Part of a small language model's weights: no biases in attention or MLP.
MLP neurons of a small language model. Each row is named by its layer, matrix (gate and up: input weights) and neuron, and shows model dimensions 80-175. Each number is 500 + 50 x the weight over its row's rms, rounded and kept within 0 to 999. Numbers have three digits each. A neuron's up and down rows have the sign that makes its largest values positive.
Before each neuron's rows, "fires after" lists the tokens most often just before its 100 highest values on Wikipedia text that the model never trained on.

fires after: "l", "o", "el", " R", " ", "us"
L9.gate229:445475402491526559511501496511574474471470496560490523427627517507460502487474572460512507557402580588629559503497498490454497446595496503441516543575490517458530382499465545411537449549511492487527477400478514460590497515484511557496568512524511458557486460548298528533539489428440475378
L9.up229:487413544495487483442468489535552505359478504504421507465494424549553457531458504478489509460507406437461532503496485574525530533537410522429433527556519462455476391456437409484476451464495601544434542411450422521574561516582473492543406524466537537527456530650490546442539484484488485549

fires after: " t", "r", " R", " r", " l", "o"
L4.gate30:479498604554464519556517543468572502562501467470512598528519487615441545488574590580487438463551438499515600519466432540338451562571517545503433415530465575499490481468450501461445542467521496464448471481476510467491421498564555478540568517567445623506506597419512486520495450521500453482
L4.up30:530423503439447464502498498521513477464560482502487611535586501505404554445489489639541465558583459483596573502511452517389457535545453501523524504518427574503486457531465528498625544526378515480520509527398458442497532509563551451584476550469452450526447572486496427490452492520540496465

fires after: "ot", "ic", "as", " in", "p"
L8.gate317:555513551457376510534526438528528535527474425505544526465520504537560426489563553506522512450580561422612456519540425461422423502488333466579491502496458433514498547494539586503517617487526489548530494559515467522560488617517517507439575551510533560493532435468605494533456488514537552545
L8.up317:485399514587495538463454485570497570529468447444481550496486550510544515428545435532492561547549507581509478526612452442457481415498537419466404495478512491465491476501532507436502564490566450422538543433566441490527507565530625488405539561608509504500499547506584582543565414603465453502

fires after: "d", "l", "D", "L", "ic", "r"
L9.gate71:449475514496534506552514472531567450470437553590471460482501548508522431425481544413470441526525524525434442458553526565558434532543536516504497451498599522413582544558419483493562398388560490513400449429449475513547529522509476385505484442523532560500472507585430523448489548503564431408
L9.up71:458479525482529521484487507455557546357567455483535573473494454524521417508466520501441476446484512531387435409571499474511565485455569447416500472541481455493585549481535501532482433476546524503499505557520511441494550573515541524545566568488532530566405490542537457469510467523451465498

fires after: "t", " in", "un", " (", " \"", "ut"
L8.gate179:531516583509453512571455598468530565573507486518536467436428505353527488460493468413467513504588517524531532513436555511488483379506467570486526551471562483375511591513494461530580551443550474482470499557408456600538490533537530434469497524533503483498461484459458512541522489473448495496
L8.up179:476463540518569512520526469537502561541455482604576481435340599542550501503523476491492494485462528482535389518479470519598491479458523564569443544523500543497553587473579496556596506535518470501418477468401583563534509469495509464396468407555374504436442580521476495527543480510569478531

fires after: "ic", "e", " wh", "ed"
L8.gate205:623540554493389477490519555468459392530457534491499539538591456503491454497527541496525496520525557407490478551571440516525536452497438495495424520516514448451512525552499539406477503421598451527497459513509526457469504458555405505516463450491546452433401486513414478522471582491585522512
L8.up205:584572488403515512529480492410534472457520502519558475528411423571497487514480582465462559413485569433552479497566513502560451539523481514433483526531548471432485560460527416500610487579499502417488535488411394404520547474431407510585571466489429545487436452470491525442490488456545513451

fires after: "a", "h", " Ch", " D", " d"
L2.gate270:521461583586521382533504609519521420433516573518475392479569431551519484487492546431536561513550567436576448513557512414584526471496453518537548556502504557531426555558512500415492499528475513478420398540514486430515584404535510487500519507485475587504471422496515449547510597436493432470
L2.up270:535439460540437404450564448444410470494519567553437550514552524507470445508441452489454561559502484459529404360416518479415495494558496473485502531542418429460517527409423540404547501445499504513506462537530508423459468540480444536472470476589495442465514534533565419498428508460517524492

fires after: "\n", "-", " \"", "ad", " (", "id"
L5.gate75:531462489607554409483508509488438553549453552499595471380545528460518463520539508542460533504551439546508614448403496478529544475424480485512410492485554507490503496471414458591545585534522436534492502513501440502535348579509570510520466431495526503515538540572523489459469492479462481484
L5.up75:541504534462500522541454420524475421535528447506537515449501449566542458494518402488386454480551561444479383516590482485569438532483510493522585525488560545497554559452539523535460411512455457482545515615470532471510586566529456468509377437511490464524511450428479460501562528509505492572

fires after: "'"
L3.gate160:439440463448477507391516449400539518489420530442428488446493497432418491520459461442542514588570557442537568559438491470471602477618599502485405520406461510376517556469484476514481500580520537496488399551537430554485405375585530453559488445535448479502535573454451531507570553428501498502
L3.up160:436464528494565431505481463435494472532585402537487545550533480474463496599473464479602461521549611428381476519579516477493467482494464482542486464502496424493486492511499468591468521496510538484525474525493450530494541515545514412444466402475513461496481586383560442524516433492473467479

fires after: "ic", "s", "th", "e"
L10.gate123:466492525476569524528489417410571352459451498506487463486614490481495465503502488431485437563430433428515429505471459529461456466457477557496562424511506504507469489510560431441569553492476470528511454464433502474531527527469381483494484518594624471482405407453522439587541553476476551464
L10.up123:483502498461494489490465615543502469528537537515498463502481426532562489535449457551508631484474470517478470583514477568488406430549540558432563508492466536510482556541472533428506462465581513574478552471460441423521527521475639528582489485476456549535507453461506566502335477417507496476

fires after: " w", " W", "i", "t", "p"
L3.gate172:572500448510467511490419379446497535539525390469421472499512497478577525441444504524542435492464452498529458520540501591482491394550561496470548492463529523391566495485390504537481465546483502449591443537529541425509602549477501508459479496448463404502407556491564419551511437512494534588
L3.up172:516547481556576514590524553521465506424438568480414481505431438489570554523443545503577487523500552486529496541594474514470484435600484561541532582539444526488314534511520497475494536602519501426411505574500501495537554491478455511480499491432516510480613469564446562549468461458431508552

fires after: "ic", "in", "u", "as", " wh", "c"
L7.gate164:514453530484548479558603499561465415492551462387613529455525484553546469563521465440560482516507561491631529480548425498542483472458549466512390584507527454548442463581446469451527545521492512456445540479430504492545468507470494427517411469498538490563496552546484500569550552628445516518
L7.up164:493485526459442573416581372500489548545425547440499518460483432536520492576566495500455627522522483495501474450584469491551410418512473530481488554515489569502487525380444463471527480437472467566487517453550408441554553505564412534652503509460490518553485521489540538495487532514603536395

fires after: "8", "b", "1", "r", "i", "u"
L9.gate454:507443449501418568576594478487540504434462522511550492572420484493449464572527522547467476582522593507478513507477566497578476516486568454563526526558471496424536423540448618469453518490500545548414418522452453453541472492464461453542491423531601446491466508511617485517406616663464446548
L9.up454:547539409466540576490452555532543483519447534511511602441374569576513523422529430480434490549452549438420373527464515642531479540475587488424533507520530457545481405429505522509503494595467525518445547486560488505497508482509501481490481346525498502472507457401463468535465473431485489529

fires after: "e", "ou", "on", "it", "es"
L5.gate395:549448595498486538513453412421537541481519507499608497576509463460469560460459506405540396507516559483559439467494472602494485495465519533524504490587505423434535457489380478578496419589482553468483479612494478394536516415505560527488592549530485531564495496467453547506435597536530419530
L5.up395:537487576367529505528574486424490481556422445532584561519482489539452500512530422540464545474410387561496524528499575495498538517518468558510516575379462483522537481558425477488593522512458474414435485497475533547572429455619497582504528440541468508506441661484452444448445552490506492492

fires after: "1", "9", " |", "0", " ", "N"
L9.gate270:474462446534471409482519564580576447493448437491502517538412468441519457486462470523559483434522560510487579558512463520575487509615472556482549591525468427497537486505464543557555550511570460435460467541365452546597471480440511519558407524435490454462480566461541484506422498529558522512
L9.up270:535550544506542426491433497399471551485578549478508598487527459563538548520400536437439472471492429476534490498573543482512534463487511483513532496403540529515579512515489490496485532486533532501310492447460600432513539469558482445529484566369509562538550462533489476516486446555569423582

fires after: "c", "e", "d", "i", "er"
L5.gate76:575396472520522539523523520415536465476479558508510460491524458518460549444449520477510563464528511446487536351465487504443489588455437557492544492443526486382533403480427479473559523518528548547603530537643455521479476413548488584533458396495464597544545435557447552509563484434432566428
L5.up76:457482533473489564462537393441642567529549478457572455427544492575530618547446480455506472504483525522522492441496502528532468505511441520485405530490461462479462550464490515480494405473508493566484513544464547540559527443546497458543445442375469471519594526465439523515504507487511405534

fires after: " d", "c", " D", "g", "ess"
L8.gate110:519461587397543527459523479555426451579534488500540491474465577519451501512488506550460511522613562578473422463536488472466568435599419431414482559540539558388430539510552572472508532483484459477461468478505525487436491425500453539531525520469477455577467500554521461479482543492514491474
L8.up110:519482535516401433494508568414433515442605487545474513515576452458422462491537526509440519536465450526433437433528551343426541355495486525375470543464445526517547533482533516428536526501517418486511456513454503453468424500495570630564585427483632465489568499547433493480499443481412503502

fires after: " t", " m", " l", "l", " R", "ol"
L5.gate329:487524440430456477540453531392497456587576521419332597502470475531477487468532540576463452502498484456552493566493585500459524576510523575441404403468565533514455523527508457463506436374425499544482424547511454552497423561529453511478508526482413496420460506539445494534476527438569472437
L5.up329:514442538607467556435526573566396448474597445566449563570452442525495556550515550524524486491491506564557360450465463623419479482518464500534523567559549617519510511513461415554451514511466506570536492445577454477402570504532540550512539428484542447446536518558436383513443490405481475472

fires after: "er", "on", "her"
L4.gate225:422427497446528402532440534504488499508451475513571468498452471505415534550484466418493530452471541510468442467539429491371432493422457519480560526469549576532481453514522547473489493543579549500572443584480462486495524516573546537490566416605504555605499490526516520466542463415535432543
L4.up225:520486598459477521574505512534477566500519520517529497493557485530480508523525537489538551560435546574478443450506524465427470572474458569432575528468427459444493454537529462381532438483514446540496513496483513571531506473616434571556448495441579553521428533520531485461574526483451519496

fires after: "f", "r", "in", "ow", "s", "ot"
L10.gate407:499530513514542618418503501486534529450501459440530516523467532464400497516452477455573505465428508414547549484508464554482432552550440589467525484489492523489487516502488501440511545510456556477562499509424531578529460594543542503414485426491540518463594439511501494461529623464508542415
L10.up407:396476576544560545482490455494475454470447415490569501472479479473431545443472475465550531446466546468476566503508504533536452430430450527392476414557570545443490541514483461460487480566502539434489535453470554570475412517429526536484539534462491519492638513448465420524496550585570508495

fires after: "u", "r", " m", "in", " R"
L2.gate445:522508423518445492492496544481478469504476533546544507439404520498487517478503422424509387462517477580524431462429480467478443523518551512485516455550550481560520639515424522526480506601517506511486512522470456543501451591456503507480527556475549561612511563465502431441516414588484475507
L2.up445:447461449540399521517453522470490558434507483422489542521496452554444534437524472462473472432549554496498479496466533509502511494511503500541459467525577452544560575508448393460443507514536466573493505538386430572635560465534423484538482561454581495524498532533485475581428513468473520576

fires after: " m", "ed", "s", " M", "ing", "t"
L10.gate382:553568498493431481573453459519466533467481543375535465444492491566515471540504555548540464570471384486517527474559457494463507486531435538550485533456489428532444432506473401465511560495495544448521469558423430558528466516536511638489464399560519479557514614471525475511547556510562467457
L10.up382:541522558518510453517509483536411575495522550516436451496494453427516439506437476543529536390434555509496522511384445450510530486531468410476495474493500514505578509600433428489459539591447419404474444507462563510509544445408466647443490576513541477424451491466508504438477466501492517489

fires after: "or", "it", "ent", "er", "est", "ol"
L3.gate304:483530449529464494480499458407533420470552433433483467499525500566448470578435459465461526505480501529482427547480465524483524475500504508553548493499564455513514553534490404527578520519494501490402541556519457482478548589545510512469488428515453613580444497583480561497478461581495490475
L3.up304:545482452485387519488584527534486431484483468430491473491506514471485543619464397614475467521561500424464539549564467501431545461556480534569521494450435538530523487509432532583492519455563473499624568461438454550526547450467539549572503454471523510487549528511488534430501497476550520457

fires after: "i", "u", "a", "e", "at", "d"
L4.gate432:551480516545472494525489499519550450447407568523581550503522442609452498436511441512495529524466457455502496494445468504466515423514583504572481611584499388553592461505415387492455489503468439380548486534445534536541493428440495523541412445530484484492426500511483438556554543500427582501
L4.up432:513475457523374560459420458484480493539420543500481445443459417446497482415483415504494508418562487431606464528434516511573518506478512463456428542584644537529451605529500453555486466566516555570520625518506468434474469422551539491460504454551434491464566520520457507518449483575481466542

fires after: " t", " T"
L2.gate480:503501503528488558522496469456532438508517450480556536616502451534410455597576457519496426548496442530482430433549546539605461460492484390422491526457526422571541551429512434550433493505450547509554522533486624556514536485406461544597608485517569530587492483512477475478489441477442503514
L2.up480:501450437495434581493585479476479470586439452481441488524426542477439529567470445452549488572449498558489419484535494586588574503540459526567470514459376449422464410449455446523437511447519601445512510501518500523388488447439574477525576608494561496490459497459519491555564456495507501492

fires after: " wh", "il", "u", "t", "h"
L7.gate125:566499570561583576492462498551418450623514562452537536456493499489484504522532521505563397478524535437557546597436519494529493402439546553531540473527450454440529536579504507421524579519474451542428448522508443475468500555439521584493475496423584538481593533524540618544463557564453548523
L7.up125:477428504532541498480594436492476453434439477429479464470545519583504521503549499466451462560437428531518542354484517430496534525513402430420407427472478546599508394547449490461532447452478477475499566519583497512548533483538392553520432530556499433546417544429526437489485477520509510566

fires after: " W", " T", "p", " f", " a", " e"
L4.gate34:516527506572479610484514524475504516533541518478579437497503474423450521501514461393501509541568483504582461495543509450434475420433506523576508495577572447484469605449451603538480574506586492399477435476531467471407504463412615503471499498516506569487521542450531483509474433571578528475
L4.up34:542567479427458519467525529518553464577517428530538483445436439507571570551407576495496481613544452503502490503471464545438489514544562490445498519531561468423439536487532516445468505481547522493442408477466434524467562487422564407533514630535540491524442494479494571442439418416504488526

fires after: " r", "o", " B", " b", " R", "or"
L9.gate189:512456463510406506482503477511503503474555447527428528539576554533416505579507508465465488599523543479512508523453527454441552471615567555562564537585491494406465410446527492491541418511521569510554497450489496563492525557504424559513535581515387421591569468570375521628488525490431460485
L9.up189:470513466510497535487477576497476488553454469417382475412525476488469542503422514406449473547533477430581524481574563444492491438482442479495437505564537533525531468511599543483594473661560499471472543481445567504511512573445540486488588500485497364537459534493402577509485492543520579530

fires after: "ot", "in", "as", "g", "u", "ed"
L5.gate493:558472542454445564446555507568474530537475487469526470524520597456478550476456565527474534444476495525549517567534478507439481500544450405477509418524496475549533579537550448562496493477511445434450501590435503529436461430495561484532520457527481498470482614459594387546418494470589553531
L5.up493:455375457515501484455388465503522439433414550542512496462492506492505422453468438498432534473477522492557501501470496489494397489389462450493524494487485538434466450463436485521413584502558547397488509471473404606480463480387476527499493435521525478527612608451525515558552451491613481459

fires after: "an", "c", "a", "in", "i"
L4.gate387:582491548548426487570459419478503559584463552564518479570487569518502457565534499434547551488528442460493470445503466426533451546525555511379468538541457504562552531512528514540486569466463497478517527547447528537531470508545568537521424569442532522470580492438518507435486460538470450491
L4.up387:449466588515471488538496423539514547506540514479512527541560559564406541443569498615503502548476544512495536439461444460557541548462497594414544482588454477605520541443508503474397527623424500429550490543542520451568601393515478545471568566493584473544544508458635475562529380531561512497

fires after: " at", "\n", "Y", "t", "e", " W"
L8.gate387:448541516520442504547505529500565426532495612472557450481434525515519537462546457489433517513530437516446520420459476536394505579561525542506549520503478464522563557377460554595490591458466444455472460419406541543570443464509514460381400482558487499417557524458482500467433432488471538491
L8.up387:464449505554490465564563577475503527516566517602526529442439470499619444560491466564449570485466491516486411448494550508474564469489474408500523477511546537529628598375467482575376472510498458516503501487455550544527486424575493529485448546586547525514457546428500555536464543457515448498

fires after: "–", "0", "9", "|", "8", " "
L12.gate330:433511442612534429468445529540454521518411542460488394546493607534473501576363508431443497514581535481514557441526390487532406562501473493521493511571473554488478502408483463480516510651571522509532575563479545529550572475520465415471397457433538472453494459555570471355542410538577487566
L12.up330:594451582442496509597473575410472487489538530463463525480590455472475519449469482518419467526616457559519493511504496411515506408438542489567514452535521448500531504520462448511483594477553517480428451480481571487480544507546558574522412552475488479527555542516497532537559452552471474570

fires after: "r", "p", " J", "f", "u", " c"
L3.gate217:485523525467535494501543510447493430413386514497530472451390516537470469483576488476555494465508471465470501532413450534485489557517629384497514501598529595434580555485465502454457523572589474489509465433544510491457480599499588539484535544522455521601557526585570447522532519582475567576
L3.up217:478501495484542505479560488499492553551460509541469580493511466497522448470588487421488522509437459464547356607408470545495386482449520540563430567532541537483477450483485456502467470548496455577549551523570461627565566632546477447403577479494554440562505504545501478492551439522443513508

fires after: " S", " s", "s", " b"
L14.gate413:510539400491555439519515493507533498490526537478515434429513523547504527455452431497413516487576483516579578407500568495495469454488390519532498540494501425482598481505518424384447533453477479515497478449437526510546403413432453453548530557522529490526473418437478446531397507584530559496
L14.up413:469509507492497430439580520524500518524493458501488466543517612506561479442427468522485508483477569592385542553520500525558393473502483510478516444486493548511418520547453476540574455469490478505545546464526512522478505517528600499524507586519546431509517538439611430495518556524527426563

fires after: "r", "er", "u", "ro", " F"
L7.gate29:507473542605513522489619589579441533528447475472417448508459451556412455532449552498579509537606556524511574540448545514549545547350461595528545530448527514539476474556557482470356512428440563516504499475537502509456454490504478459534580427499531454570530585412590492484488485576529471564
L7.up29:482391599486626457519480533518437533427517491507489465453510504552446543423535495567540546450512524517471446526535519597543483503489511497510502492479495524428500442503428543502472535565492502389502536446452434541605482480575458516539588468566537530607529488475438533443433548464569442591

fires after: "1", "9", "–", " ", "0", " ("
L14.gate508:506462517537394589492527469493545470532506473573574492511452437576438518511514480492466554451496504457491496513544402451479546470531431535478528520503459452485526435565469476537461487502535471575393486578422551474409484474484402509478507537509478509468533457553365512474495423481492460399
L14.up508:525508503480478454492517405613535483447445437396416520506481418495441519476446599487458529494439566522479530468458499516478488404520536558440574527454482498501533432540567430585488450508445533412515457461432518478581412500526587506488487465399508495548485535533558568562499547492513550443

fires after: " t", "ag", "um", " T", "am", "m"
L4.gate456:506564406476483504516501513442475529539525460376472591582544506557508396549491505390476429593435616537579467509427428561569462552436448474540521531506476474517462557511502496473508484434457499533480481510541523475448556434501558518407561512515448396516484398484515447443511496531580440495
L4.up456:452457452488508467442467495550506551561365514472480459494461507534413520525486448512496510550497548569443519580513577482516476616472560423438543559484492554469462503379400443554484463480511589439462503562537529534363473421500484486504570534508465418565523470429456575603474511508503497464

fires after: " ", "1", "g", "–", "0", "9"
L14.gate194:613424499545468412457504554564571544507505514461527470478504488471507524533455525603436530504481516570509463516532432490496428466499493463571498517478468502534568554463498525432524590499501468489423475575471540402511502409485472544552428490398491438471542446500508497491517483582480598533
L14.up194:492572470489557480496448478462478498426512517531503436490505532543456534572474470494476405543543505464423468515473475419463566494465519535556534577434491502532485470480466529484449485466544469440522568568406551459457513480550512480486576422384522456509494416509496502520558445532476517462

fires after: " s", " l", " S", "r", " e"
L14.gate334:437451548485485509491530540448506499502474448516508582494467528497482546504523331556459438451472550486489497439531454539383446541467448479552515495502499457445505368562509457468516490446525441555519483455541470533545359536469470478503544396504522550489477553504522393446490554580529557452
L14.up334:483556505546534452512516567496483403498482496558461532499421506494457448436549478418445379551541499397521521598482511534492456442494421503521510574652540442519448493466575462542485543575481489517468447518513515500448492507459595486556524445508496519457410530488517509451488589484569499468

fires after: " ", " L", "ot", "om", " ("
L2.gate456:551519492582565530430429527521553465464472499491545527495551532360491419523558511528531492440513575518458515465466486471522561491546519532510486501435478640542547463512475511538437427553552518516497513447412473489477536546496519459511564473472496498480501509582493494428465408464403437480
L2.up456:494393444479542513481504522488523464405578492469479474488501475392475518422481540469464536471495539441529553508424530530520618512504486481586558534441477545480497470515551374528434526542456505412498469458365537473492428634501540518572516489574466551515471525522506461495462534468468480445

fires after: " l", "r", "ro", "re", "v"
L5.gate4:452517488537489504499517591450474486564476545464489499505476566549481539373395571537453519486551552535499512507507464503555508568457520440528537404497589404490577488593458573556396620387473508570529440463530457512486335499507417538538491519529510565501534517512467454476483485500550481554
L5.up4:398459429477553443546515566492458525539521543497460490412368451617454424457480570483474402458529472468490416541502527529555481495443478459531408443537466499485526517560507587559425631520478543499526485488550426547525501426578551490501428526519463438554526461550448498491430527495488491504

fires after: "er", "ill", "n", "on", "g"
L5.gate174:540530473623514559561431431451542528526476425493492558452506553514507472426537514493442499447586454543439513449480529536425556473441497549499525458562585438543569533547514565464443517501477463530581489509507592476485596643439551481497493560556478457540599642427474512576439464434489470403
L5.up174:461562499455572540551484492439532486446394418534495500484552635543547524550441488508519484492504520468415585456502570444487534502563474507476575580530497536516536549459529514451439439553485563453466530463497513469593476476439589495553415546490509475437506576447446558492547516523514462514

fires after: "on", " th", "igh", "h", "ct"
L3.gate311:595498474502488429466455464560498570449436494413599508459483429592545536487487478492484524538503522536446533516531534535458419486524510489406464459462510487516527541482525408527443437553516530420521550458530504512567540505520540561537388417601437562625536552497553499408554485494539562453
L3.up311:469403505583531601501582545608533481429507559491508521512477518488513459483505466465507638561572498504561458489597552574468508496463439508434479517518485445496561499540512408365458559483556513567442480473481505548552606504459454515527468460534456494529545550493515458508526553528539533599

fires after: "em", "S", "i", "or", "u"
L3.gate60:615560543492546536515444556581622419496533492457499503562534559577491494427456478507532500523617441503491556470534471554457483415522473499390473444486511430559497518616515471468558535565509608472531406536483451487577521465464536486495506530559548513430470510514494563505495563541516484508
L3.up60:486585419495453538500541442482562510467502528520500463476441502501508503474573431529500548466533476456519440508493553534481574522536440502493476506509487527487498476501468378587504471577453387595466544451445550499533488519458519568588510511528420431515505521502468532493401409501510474553

fires after: " g", " G", " m", " M"
L2.gate476:442499609542522426539481504460538557479486457490638502475439514581565557584517492526440472466460487570508475476490472534534534541501517529481460481506487455517472432512467455496497569517429464376563464501510401520429475511559478524524556471492577486492494529417549433580530506439580494486
L2.up476:426507476523482533518453602482504540525525513545431568476465431418598462453546388520417565442435430545568586528521534474442494535465488466457562507531434566526409577515492492489587468476462481513548538532446465482485502631467495563462497534491549448426520409494481626507455486524625465464

fires after: "e", "n", "s", " l", "g", "k"
L5.gate254:426560455550440435448496417418465484526498444528600496513575516463465453565461579487521479537542426469531498552418375387515554518505484599489463447526566547500546468513485490453423495433522479448564536461525553539521476527473471421524510509549579422529458442522438575418579498520493600512
L5.up254:495459523456441429604534485508473599530383538442517599459447456563448538518545504461492516588465477467507509491409488498508528447546430524507555419459443554518520426442474497493427503465454437511391617522484466492398594528567613570482481418510473476481483390490582464473430495433545438474

fires after: "n", "–", "er", "i", " J", " l"
L8.gate25:456483532474578464490529421510572420543500508532486474489498454562502504534451511515520514507556523528390517449546513510627596551465545550515460506422470519501528606496462520484352537651522419488472503563380447582461497626493427426509450529583491475560541548568555676570507516505508502497
L8.up25:426582475477524512521514411443517497520423422560537568463538565548457447564444500512570537601590482507421555486625569565477493476572439527534531519414541484482429467406485475493450466537445506492428448483472453496531459498458571416560533567479555534453560449548563500514521427462605510511

fires after: "u", "ar", "ay", "it", "h", "ac"
L10.gate441:544552475490492502479544423449544434455364470438449596524488512468546467560518494510616522440503525514528511488508470491516515483577475520526511514491517576480507522437550517479430470656578593479506442507425616467522472482574501485492467535458538489437534465522501583497452560503639574539
L10.up441:551516492457525498479508527532458472517494424471526501497521413352581466443457532448550478514508510548479442490455454489463527518461551425392374576414501571509576504409554443416516527514598537455522529542468537523560579473454416522448520429465466513425516514551437598545471484510494488514

fires after: " N", "an", "on", "t", "ow", "n"
L5.gate504:586464494544476534491555462442506425540445421520479456433482511524556489496618482400467439435515516522344521489481447504544487466579565578543447469460506424565495487589469466480428462496527497499540500469500527513553564467533465456547551491511555482488587535472507470513551412498557473479
L5.up504:492416518483538496587572555417577558360529387496512529531526431500547439528433521560545490363509449468548434551424517599503533549524490513486490480544538566446536514540473543529464464494544525437534438398537487584509477530459510477544478539485505527476508448503560472554670526471536502468

fires after: "\n", "p", "==", "-", "er", "ig"
L3.gate233:445593447614571541521503490504505554385500478485574537474526530473445526466458526493456427428564547526457541492400541524452507494420493473438414548666526568539456517512477430489491566559533494514506565424600508481524529474581574505476397460460556488452492629543424479496486544463535417512
L3.up233:486624514453537520339590388387426436498444502490530473408483532513489515503526513589524431445537475595502392614412519539415552511511473428520596573461493566506555543466531511540493473484469481486452488453502468537472560536544519458490556393598394472508498500492514429541447473534475525510

fires after: "ro", "a", "o", "l", " by"
L4.gate65:509366473538448513516509520530457474454496450438502473433561527436390451496491555507571508474517468460492511578476569573405470519572574487494522562617443454433517514515505453510463527484510495498556427566517467474510542537567422471392443563523529451462474451418570486511560480431487484643
L4.up65:547500490499469634365524548537519452492537536585505505514436424554464462464513466554553545553447542460425427515515478465562542549541510479507481544522575408523495525458488478555472467597503480570607432480540450426563473596506525503514529410476487619468571433482522620506417581525503458499

fires after: "an", "r", "c", "our", " for"
L7.gate292:533581551552448539455552531570466516492529570514426495431503446440507472565511582513543468568496489541457496514455525502489543363480570488472444463505535491439533536557448548491503445538481488532479641463497455532537507486439515497510517415467601516497447477571467568584406543588343443425
L7.up292:591471490409567567550567500492452543499531502447457481438576457469481522541431538561514486513554417521514535542425484467448571505449524575510559492580503472428447525586429584500591456530541504504503511596501463507462520531520500517512448449503613538512587385551456483581471471564450393474

fires after: "or", "h", "g", "a", "ro", "ar"
L2.gate131:495409546506462498448456590498542442490541512510422494488419450555529449442462494422505505494502522451504546474573480621490432562508565463551436499590451546454481476547500468440477478525518498554545318598536493431560531576531468579503497597519512541486486447518483544429534503532581547566
L2.up131:490532481484443521538483602500428457519541491473457549472570382552579487434462476489461527551404524541493486492429549461524539487488517448478447645547463538490465546488536482482508477490447526487547520508524461389536559523503447390513569404511439543532437462536530522460452471456527464487

fires after: " m", " l", " M", "ing", " h"
L14.gate458:503576431489468555502455561533492511438513539616482467446453497477538497490514490502511437448492557452409410498472383475414545526504431552452500510497541582478502465501503438513616507532456557515405420465402514509511494534533512605458551502532472546434511477497526500437496539510603550601
L14.up458:528525570531495449410526537517527477453491464502490446495426503587550440527437553496541450421489522503394624551484474556475425467446411491447544519503445460482605569577414441501534569465614468465493557480431579477527493483471405568481513505464456501443515537492511455478459452551437475584

fires after: "a", "f", " S", "e", " s", "er"
L9.gate299:481468366494404544456494476466560492545411513533507496473520528545569492492477467451512552493487408483459550484462486496476430452460564491397547507456529430519502578483496489519400465385469531563592523483519502479551598496510369509497448526459498593469536490411537440497381524549645428527
L9.up299:505499481567469490418479538475495447546552549545513505456532636528492524505439552556464502420519511538483556524552486462575417494486503516507593474491430524541501610515465497452554456454501500534494438470504413493484444571604495473574530496445468447492439549455534480577520403449534471451

fires after: " C", "t", " W", "a", " T", "is"
L2.gate511:443532612586415550548501480512607424511523458506546469484501494453529657466521456477464575506523528557559500475564432517443467510508462550498486431472513457461506554427462547509533548483489425455491496554465449497524506466556406522431454554501431523491523575463466485409543446545496431570
L2.up511:494541481492527516533459497501541507530528484493551459417474438481519521550488460524558479542489567541496478559534479475491488599490454464486475526477414414493431524490544383466458546391455451575511479538406449521560477475532456437448553483544488513481419502560543564568540431503457464482

fires after: "c", "ic", "r", "i", "il", "t"
L12.gate259:511500485594508454496608387533523474584542531524402454455441523559476426495480575456441575562486501439585519422429489488571484497463528543530447469516471425409530483429467485558482506505496482399513470596554612471495532516536490478541427500478574482464522617497503542477496527492442416480
L12.up259:435553486517560503509475483523563507477527497565434571467382599576455428459449465517514412480550563436486420489476488552479533489446506495495589525478571438530571455497525569519565499500591491459446563535542392467494497403447397519518500562561533389557464487414577462601515484546501519482